config.toml
positions = "rope"
init_mimetic = 0.5
max_seq_len = 512
dataset = "wikipedia_en"
MLP neurons of a small language model. Each row is named by its layer, matrix (down: output weights) and neuron, and shows model dimensions 128-255. Each number is 500 + 40 x the weight over its row's rms, rounded and kept within 0 to 999. Numbers have three digits each. A neuron's up and down rows have the sign that makes its largest values positive.
A block is one neuron, or neurons of one layer that tend to fire together. After each block is what it responds to, as a language model described it from the Wikipedia text at the highest values.

L5.down630:581466479493439493452485573415492494457463518485462486576467487542543458516508472515503439523469424508606494471548542514503461528497516535455454502525504540434512526415501442538555520503583525509527560470541526455445498466517474546529439491566559495479511496606461484521491474516502574447530503497458530498584468528575526449528471535466473504513475532528496591497513515537530397440538
Responds to: Past participles in passive or reduced-relative use, after was/is/were or a noun, often followed by by/in/to: sold, built, founded, written.

L4.down97:546475539482485522510522544530482459512532451512512512525528529525522562531404549499556416503518531456494522443577537496493505466543525488421454498487507488458479519489458484484486478469461533497517542482521491532539519572518528522529472485574574519530521443466494480525466544555494487496468453513483482489593539402553557451542508509476523461524472475537568566520504530428526481516523
L4.down118:514500482455504497546434472499534473522553545556539486482476538488513536474496474517536532528481539533528526533418458523475567491596489584484439560516499545457481478549528502478517463535452529460523517471538457493517536516485513614455566395508513498540492537476476433498449460412557511537530519486486435472445452498482507524454441526524519503491492385447514491446513509477507527541507
L4.down224:613561532503416509520506460541493488573450529578492512450461502491494577483560449531478528466486508558476538511546522457410584528451518499472557503472478493480463556539462471518480571571468498456477492522553453500445511563499472531502451483501554484468493502513496505499522487494479531473442484498520566529523489475559499538465479495498526505484498562594513479419452490433448585487455
L4.down677:508467491520507554487480515554525553504532501468522486547529526540582554476521543456532467575521553479489507437460499389578511524530530565529480568553570511474575501469489458463512496505494450496450475501495497564518494505521447610448511573495510485432471470518430526537459516470506435507569518481561481510473534479542455515629465506452521500553519494448519516497442489470475542509478
Responds to: The word " and" (sometimes but, or, &) directly after a noun or clause, joining phrases or clauses: "went international and", "kind and".

L2.down103:458545538486534450557540489448474491512477446503515523527507507495523553503433550476468478552525497413489508494515442476554574488581517501515468551577587491509478472583507411483476489557484529462543497525583462544485492597479478511494551546458501465536489516535507510469492537551453458523465477523449494524507526552514459434530522533523478502478518523530460510475551450542453450535486
L2.down127:490510457547465421512443510499391471487480571471495532566495498504430409461509453436572506440547504485446575469502576463542526501535444493483475509513445503547577554518505438515523475526536509436565512591516495537483507507567547498513530442523498488478466505468475500484493492487552460490492456537461563485494421512486470486448535419574512475528477485599543557520481458484523459545503
L2.down159:499585438526503498494477497446498474480420512515514545447540495484570562482463513502469569548531528560471522474511512448493465543521455517480418509589536427437439492518459534418589487578516474505511441449522575516531528514478461541510446412538461463477422516470485463515541533488535542492451462472497472566560465526447468547532456476524593455521512452563538474529454543486515524608530
L2.down167:594527538515520512481503534449534527503541489465539453437535559383495477512512541475493447542499409475549535506539509538566449499551503479512465536491522522554463415544491520527540565452477466491527463559561551486424430530517491418534450584500483560515470523514431453429524486488541509473485487589489486523512469432509476502538507458511531547496550518515527514434482499433521536537543
L2.down212:477551527554546565461553527455490459524478481522524423490483472443569497504452517504580507633491458451447508536457509488515550522483450496492517494503521509459428557456483451562538521487578519535481500522548450536482443500500441474491492509532533543493498477450463466502499501442473559512505562500494521476467507496499428410558542424508478499479491525503434516474521500537502529500454
L2.down282:478536507474468613539473544459487488462465557487471497576457463518502496505474482555476485513398461451442439563478521485490502480468516501537460483536467528487467531445533484454514537519543586506513509474535484523559507474509444524449503424489511523552514440500499498487572494560528571463415443471527572550509484547420497480524551471470528474394463487530591520476477500548473545473489
L2.down291:570511422450474545610518505548568496416539439551447497438493575547462540492489461453434517525510495499476468543446455495518506508557560451525501514457486469464488545516438528487452459514520477527430514401471554479529553514484428534480428569496540541466543582563463446517501514516508461553517552476523484444493432501481533426537480463472557483419494406414450524513453445497521461562476
L2.down322:528490500535483493484519515513516513463352514556562515515462475528511516479395439400486469514511537469479534492513545454495467494532525527465479481542483569457469527476521451422498466601525532495530552490472547551548450454522475568415507504453545491569478414461498468479517440529440465482502547497479462515458503489483503492536473467481499516503435565509490553527480567490506474443462
L2.down415:468491527450553418481492532447501524506460469501488529514545532452467513477523545500452440487514448513458464539595540511425480471543549526432461493437533503492488508457477482498464461484502462540541511504501456496531567470470437494493476416507475546531465574493495434503507523465454535519442527485479499502470513536471491438504511411525449428510587529561503525468582489595423556448485
L2.down434:446509435487440446502527518461512475538480414534519460575472474508454582447470585479444469593565474508561474475456480465509504543502528514476476476492467443510508596484445425538478451540471517474525595429458466450556440508495433504441418479476519508503511526525499500446506538531492473536607471455504414502505527487524527469521533486495464470533475482512475537453487495458532484451457
L2.down437:486530492443500569523490526433535481608474545510526508442564536494504520514522530519507480542461539456483560513576450468523561513563490481566476480532535551473405554432585453422470469475539376522490513492489538430456475541488507526511537460572547525484553457495422464490474481463441530490463528508423463482521511594496462528558497481515448518453501450493529463539497473490455493548533
L2.down494:487537488474546500483515525497458603484508468480486495481476548440461463545490505511476495524500489469436458481477575454520538478440470434472483476492491509538418435427500412439489478498544491574519569476444505528499521469430520499482469472471478429505576527553507577508544419466491476410461578429452544485500426523485473473497499490550542498492550481481497503550500477446531528541517
L2.down598:491497438446520391514533548478532494491531500577442438460466517564563551514492561498510455579499455548543473493470539590501468536491545568490520457414542480510507534476544480438473401486455453478452509464489563508549481499512450536459453472476464495523541549570507501468501483496536456488442454509482469565499524524517456469562391516478505497484529524450502501526500480514573479458484
L2.down599:553498523484464484523512511422496471552474495495543470563523492542500512463458515491511476513411455490560524551508491454498508473464474493492509499461475517498517594472523454507474479526495514512552505494534485496487504564398455516461502539430581479484543464506489484503511473530546498493462484457541523512530508528500451475462549475463481468438506464445547541532504465468494475518498
L2.down633:561492462501441451534558530505498463523452544536466486416475492509514508479489468416419457420466468471560557532444507523508478553470548531481473507478478541530491445518541395462570513582560496519470483488449522464500454462538474445511444528559567435508446551489488450527483372541480517521513559503509467487564450469515477484506542453501540464464464468497477553529541452514460419523472
L2.down698:490464493553515456402518455534509495477502475442528519487411490514547489493494567494381475567421510517548454567529535461528518460469458518477543588460520467494520507515547520519474468462550510455461469493524458488449465523508478460513518461513493442528535499556468474462528511542500475488493369496557464434552416489450450496454536486470470536492534496542528460499513468458483485529426
Responds to: Past-tense or participle suffixes (-ed, -d, -ated) closing a verb split into pieces, mostly passives like remembered, escorted, dismissed, before by/to/for.

L4.down281:509463566569547515455440507516485507487467480416498532497533508484484509474488465433443580534431484529505524470514550428418546550517449581492529473441491564524502554516482519573517503464450485435516567423541574505512481496423500544403503471529384498464529530406397574518544503501494508523456426567555507529479495514539454573495501551456554516508485493492445498450472524507500493546472
L4.down295:492477559534550511505531427519410511482493513538480497500560510563576474596458503487569535555559517501524536511425435402492589542532533467491505457487522483427391455511498529521517488413543510521455498454465497522516528512423528520571444508489482469489493459485523549509458520528475490543466443556452470582453446483495569516466547564521539500518561529489542517520517508456537492498491
L4.down361:562530548479521531533547492451531484457439483459502515487542475480516603524522492475495469499524518477557503457460414514449428528429536462490542497483530551467527434452453518520491479500495587513455499458585528531448526572458501532570495535452499520500472497572525552450512507433523437480508509477446579524399501507500469469508420486503455465442539564482432593496443551542535524498470
L4.down398:458515569551570513524451577513538535403475422493524502557418507523496534431554510515462470502541493470484468478535503538489487468520473452562494474519532588500506546515502478473534499469484525456539536453590504468516582506473516444503462466478540529530552516490500525477521526406503559473507469536505506453536536512469486436525479470514539497447506504460490527500586437466545533614512
Responds to: Cell dividers "|" right after a number in sports or election stat tables (Apps/Goals rows, e.g. 8 | 0), plus number-joining colons or hyphens like 1:35, 1-chloro; weakly, opening word pieces (acc-, int-, ass-).

L2.down41:461524478491430454555470484458468532449478546509528479499504465466490531527478467421500478523549499464477487498524497507488483483440501493477484429484485561503570557472455462478434534510502493515534540488431594481524493440481518507444455484562475486408552429549461464527484447521501498473526574504518433468417534498468542456508465440505526569587424525500480490560551585491511484530446
L2.down66:546506521470471496543519470469467557492506516460550520524556434477564487547548552409465423455475585495464478467474517494544587493528479479484527461469514526525568536472531557493583465482497602537483466508471547478484549522499536494440513527480571438423549508534493538528451445501461427486480550525496471443520501474498465507544462469559499454527531534494534457464431458528566525573510
L2.down78:449498506515487523551465533459441506483546484495450465460509474485509503502483517495448504562476448492535512534543539505511477496505551488515487399521485454520531475496434500509508449538507525461522547489483535540567476458538456458468469455528573516421563487525510469589554459546512413475497506436538488568480431549518501469509472543585489560529534520620446530517513462435484454472486
L2.down140:502517544527478529493477471428543532453490518493492545485476463502551521490535495515494502462513499455468517508489525522550543460458525447469505522574478496572463476488527474534464479430556520442505528448521549485505440516506557483490430576437539535504584500532582534604537459418429494427504537517441494513521520501512507455442566480466572506577552509504516492455540496501553518454406
L2.down158:528546533544421510516543505484514532494535534492482536592528505538561543506486583466505505532546533477473463494548552421546484559527464515547485412573465571497556493479495456507476521447579517534465415521475511512482468442464486465554506560478523504422501553508468513508423501504478425524481496554575556508484470444485545500564551401563491531499554511513539479482584497439566489482509
L2.down195:496522539495546553520487480462558496483493488481471409506489455436532477569453532434516445522450531443511479525522561533479550451577468440529560488523500534478533570516451433552484509503480469511572548599493590559535486516535488509542507561538512501483482501491536551578575470551541476417446501449482458429504441506507516404458479570468544493488478556426432484532547508539499515463467
L2.down201:593450483466432524517467542435521456510532542501460486519505499447566466499424503492530518546433554566502460494507550485535526491495489490451463454528519545497512490476488544449513465485495476543485454490516558447474467483513481467488469519468497547510518545481458480497529509492506522508483567508525513567529481439497462510493401428454509520557504517488476558467444550471501517492490
L2.down274:535532523489477467547612525498411562576482454495438478518490520494501482494498501486458424556521528506526477554496503476517501450568526514507532404520467451529548519516469506485459508512417514523507444541544573532571485507519497486495511495515488517535516469515519476509493489502551434496455488505488494490524467473456578544495503449509400474491504568498503499471508494462497449461455
L2.down330:514485535529477549469520468535510475502509448494464502496471541548495497520509496542492397461514545488479526471523533438478459561544473543531452469512490538487470573471475455480469544514572485460509558483487435489572536511560507535498504525493459491495492528464552378454488476566493491485444491420442472582525483553356543523499481438483498505520492558477513555529537545491469514468543
L2.down345:494505569496505433580510417508460480490405478578480470511500500468525549507502493450497523507467450466500516506501542523498476467440542550582485524478479475509507517505555595484399507510536523464546573570499475520458532489542463554535509515526495440498481507546467513501400493466542530527487550500466476496546452535408510481519473424469439530467454466543588479386564501429452580478494
L2.down350:500451490536574511448496498414523459472501480533516580441470506469505439438507506503494551432469441538488498492549506510473537638417539496514437487497541528478407480435432546386521436500453471500503559443479537460550536506458489535451524408475448518458501536561451529487494479459450457478471458450395476486512458499472578490467538527430521451443522487472497484474431484500497474520552
L2.down466:449477503538507488461464457461477530441485524535511524498533445514501531515456509458468478520464470479483497459566462519467510518530512533486484472491464514463512494511480523479514512519492508512451423513518554495562466535437503500481509518460525425430527472485421454473521489560565502499469463471503414454438525459542492595572558528490551520579465475461333488450485473479464492474477
L2.down536:435553485473416602538499462557514541499512548480460467524484503519464507461462499531536520563467520449485514569521534504481449543473559543530573524430472485481495479476495535489527501544445492535467497433460565436498504452487469465516459481494514574435563499529460447469506442524487488431510443534526537522531485555551540514457539482543534459485502558518447529471449463472502518554507
L2.down543:617516464561490457476539505462490474474535477496462489473463432505552425499526469459503470515498558453546526478561550582481505554491534560520481475498455541480499567377438547502509474496544468573495547438478452488527489407504456527514439501529434450448546478519530529525503470566508549546504472429483441494564593532518555495502536507554522541501451514504459452513517561507546439590473
L2.down652:597481474450463580484519544533435529549478479408439441560481491588539575563518524483503482524518536453475429511493542476543578497525528505537492461575458471516510504531518490500499534510547524503513522541460568564508533424486594465462476502502573455507466554499533485493502574546509386497487481464481550482465543568549497440532499432491529412521509532542521514492508524486519486497468
L2.down695:555569476523451472545514520394417548564503437380478476509512489474571538532530505514482496521505469479491459505466525456566476473444541551511453474481503494519505445458529535491426498507507473535527528486439523536541470520539476500562490476502495517474504540493460451466540506516455472442521477425466437535450476502432478520462452536550480568608506521486494513511521518487485445491521
Responds to: Final word-piece that completes a multi-token noun, often a suffix, like dissertati-on, dismiss-al, ce-iling, empower-ment, then of/comma.

L5.down697:421442486481517554462462468523526490484507447524495438497524459512473506453440528473498417502509488498512359478521411479525474475513519498513513462489449492493451545461449499512482593480426580509546577504492497526538519449599464526549488503503484497468451511510538532493461406483523456400502535441466477561571511527526495415550565562481495569552509569472470455466491470468541439543533
Responds to: Final pieces of nouns naming actions or processes, usually after "the" and before "of", such as removal, dissolution, shutdown, diffusion, blockade.

L4.down63:403521502508595494410559578471469491537491405505535553445470446554446526494560566515470473524495442487504492514470499513540426537476470439475493530489463471494520581492498502541499418532509501535503627456528532457473541555450498540493457545458550470504504481522488579500490527462405545539538564461479514475511487542514502500538472516479479496497495475518447551445396506542480461436539
L4.down291:443470422499479538505474505502566501489481503495527551519502495517468521513493518469499416536549420438505386489527413486504451500419466466466439523466591521543555499516500439554511477548500587524501599417461570509524451483477463518524451461544563490443518489472522475476482495483473494436464449529470533505558498559512523513534488523530408540487461495514420486451538512488506453500561
L4.down561:470528493525490460537571466454479508509545451465531515552570520451474555494421509529554412470496519456493500469447385489488469492548497513470477540471514543533498498426518528590508471520545508506540487529484537496464581523510472394484488558494504545454488533485440515583494531634457472436418443492433497473549494462460445427530537482505443511502457484495551503524498517484547521472554
L4.down602:518486474476502449516461488469469503560461511567498504536536542497529525515495474473496567483560477530506474466503440457463551406449443511461376452501503545489475523509565434428494511440571507502496456459542549524481504542535528552507527484479486533534453479567428471487532480524520495500511573535545520429531511488524463552457459468527506522536495486517460513502528545580535517407547
Responds to: Past participles used passively or as reduced relatives, often ending a split word, before by/as/in: directed by, described in, known as.

L2.down3:644478495474529484525496412487556478418465460472434451495534435463466453493504496484511534514421487465437512489451416457544475475462585532551464479491524520457473487510500507535539520535436525561476548518456463483496566477515534493464506485495472496518587520558497516490447495457502476536473457496452475461448414483489494571497495543526505518485503519495494461486549551578474446512542
L2.down77:530489553495495521509443496504528478568547486406486488463449529481527595493537420508462541467426522552490530517444453542501451467559510564486513517513474527473501548599504416425492500507466505576539475517434545494579533492543523520444523525545428440560516482543531441528497510570523518457437468423496555496514550491496554478525509540465436575448511494434445451484490506497516474526578
L2.down106:515429509517442457460381464476498441469518499564494509538460523488470518398478493531433561501481547475546445565406504444475525534513498457516408511489539516417472493545520446534472459514532548494497555523513539546484515511474526514452505453511450474495519469482502476487525486483455465501443551537480471456456436513486489499461495435492537526479545474453492438497553472469532519465564
L2.down119:477529564571504465457532537534508531476470525528475463498473505533531505445455559531513490470561475484530473486545510478522494450562499442503555502566490492475547465522557535481510513500479597532512450459500435512494556512463515435555505549460443477537491554478567465485434598448428551550470522496453555508535488479550503466523593463467453528421412533553440512565506478563549496503500
L2.down235:511472512500489482458617580565459451550458460481538456498499488477553515517441506558531469577567525538530543510515482460532492477542553521458564488518462497487401470503551469508492454472469584508455500524543553539468516467474548542475477494511544519520505431521529499489423473540465558525472476431454520477478578434462553505459506504463517556475479503515572579479467510416460535569528
L2.down311:506485504451523454435499508488568497408498494535453512502509575572455535492528484458561492506498438535521521454495451466578489558469512433487529522481521475501504532535475393495414481517521511439541581467431545536552504505497566440490558428490508479552498473479533468495463621525487497471409530438495444406473482515522509550501418521539552448489567508488480511503516483482478475438515
L2.down324:458491504487513515561457504494497483487524533517521567476450488541539505535495537538548449453589468554481468548574569483483572571468524483436529469454549501523457476530572507497476528477586519427534544539592436494512488504513462486537494442402495573582502522506518478515461547461482498472559523510436597528519542428494493477521569503458509474499525523475556515524511466485475535450502
L2.down377:542494485517562515490482490455480537553537479478512513498510460468504462529537492509541505434543596516614535477487478509427463439519419419500503489517509517486505557448460504510464481463499452471479512548574594447540473400445531501458430385578584452432546502477538387445495518489507511504424435507500462526439527470529470517460477468475494484515479494520599556465598485472493493450460
L2.down429:568520543473430507505494549537555558484508597491516520555518539476493523512502495537487433581464524456484576516542458544497502508510467537502539533517508510536613546464485455590464509516465453474511442526514496484521521541477528510615451549491555528579505496471527487487465514564564449509548460541609502462446550516541525454548401551554499474480513545499502474517454541531440449451442
L2.down456:474575463489505503592506511484468554493489492563514594439521500479399557576450474517525509545478510498547410528509438401479542501575523499484400493468491517448516548525546456497534498479467491502478457513499526437489467575481417468493501459516522500505504524458504492428508510506410513484450510538458522518531475543505479449513525418519453494505536603546516445493449518506479512612496
L2.down483:491435522550519463417500515463484493468579459503537483465475535555504475407525491456528522493515498486480510536535623517562473479507528523514509540506481501501433488492513561557486481494527504517488551534494484458482527386483407523531518508526523526445567509547518528491555457478466477452476547484573486499463554507525537504484540498448528561462523505538494444462474524518557521497431
L2.down527:410472483497532515517559490526449453479490457549572537479498513518524523533513460485491571511444470521519617475487450522467459474548522547582498446546484530572440498466452482491453511573523512435539522498463490527490497484533486588511517478547480522501520478516540471516507515471539438458471527513588478487466490481577538493463499461536523455495482476522463527522506544518474528491559
L2.down554:441525486499437409502568502413557491497559533478565546425495531525537540486555478550498517426508538481515491487530471530476502432456532533417510438495568429508530447542483509551520521522556537527482523487507492553577503491522499490547536490492535548454492542559508460569532487565502517545536378533532550483439520473485573525509492535480485558496435562522500457508550429472475488482505
L2.down579:500542543428472546486409494510441501550504505493523382512515466414527497426512488470465414513512491492520518503522517435515558454454514492527466443545474509509487457513439505567499535501520455416464539547509517505445530498540483503462511461494494525527445518494490447429446517482579461486508481494534438462561568513524470529479496528559580556513495448515503525480527584493576495498496
L2.down655:513412480551485496477467517483483531571522478473442421467443500572549515452456432523504524463518459471472511558528501541456524592535493575493455487469501451534543544516523434494476461519543463481498436505462526500503485435556546553515534490590459391542524525506427455490423560535508485539471441528473445505479464444541552449496545474546552570507454497578520481435483484461528490499544
L2.down656:428505471554539547447478550504529511543570441497534518511481474472604578497522546492488549586462541497426565552491499525591502529483504519526475496491517593478460491489479454406475504514460563501562486542518470483456463550548453487460497439467515489518490504512499499508530468563519565543536396467503511517463486483592444460518457537523456505489552516478521509550488514474496531428539
Responds to: Mostly the word "and" joining list items or parallel phrases (Atlantic, Indian and Pacific; 19th and 20th), sometimes relative "that", "only", or title colons.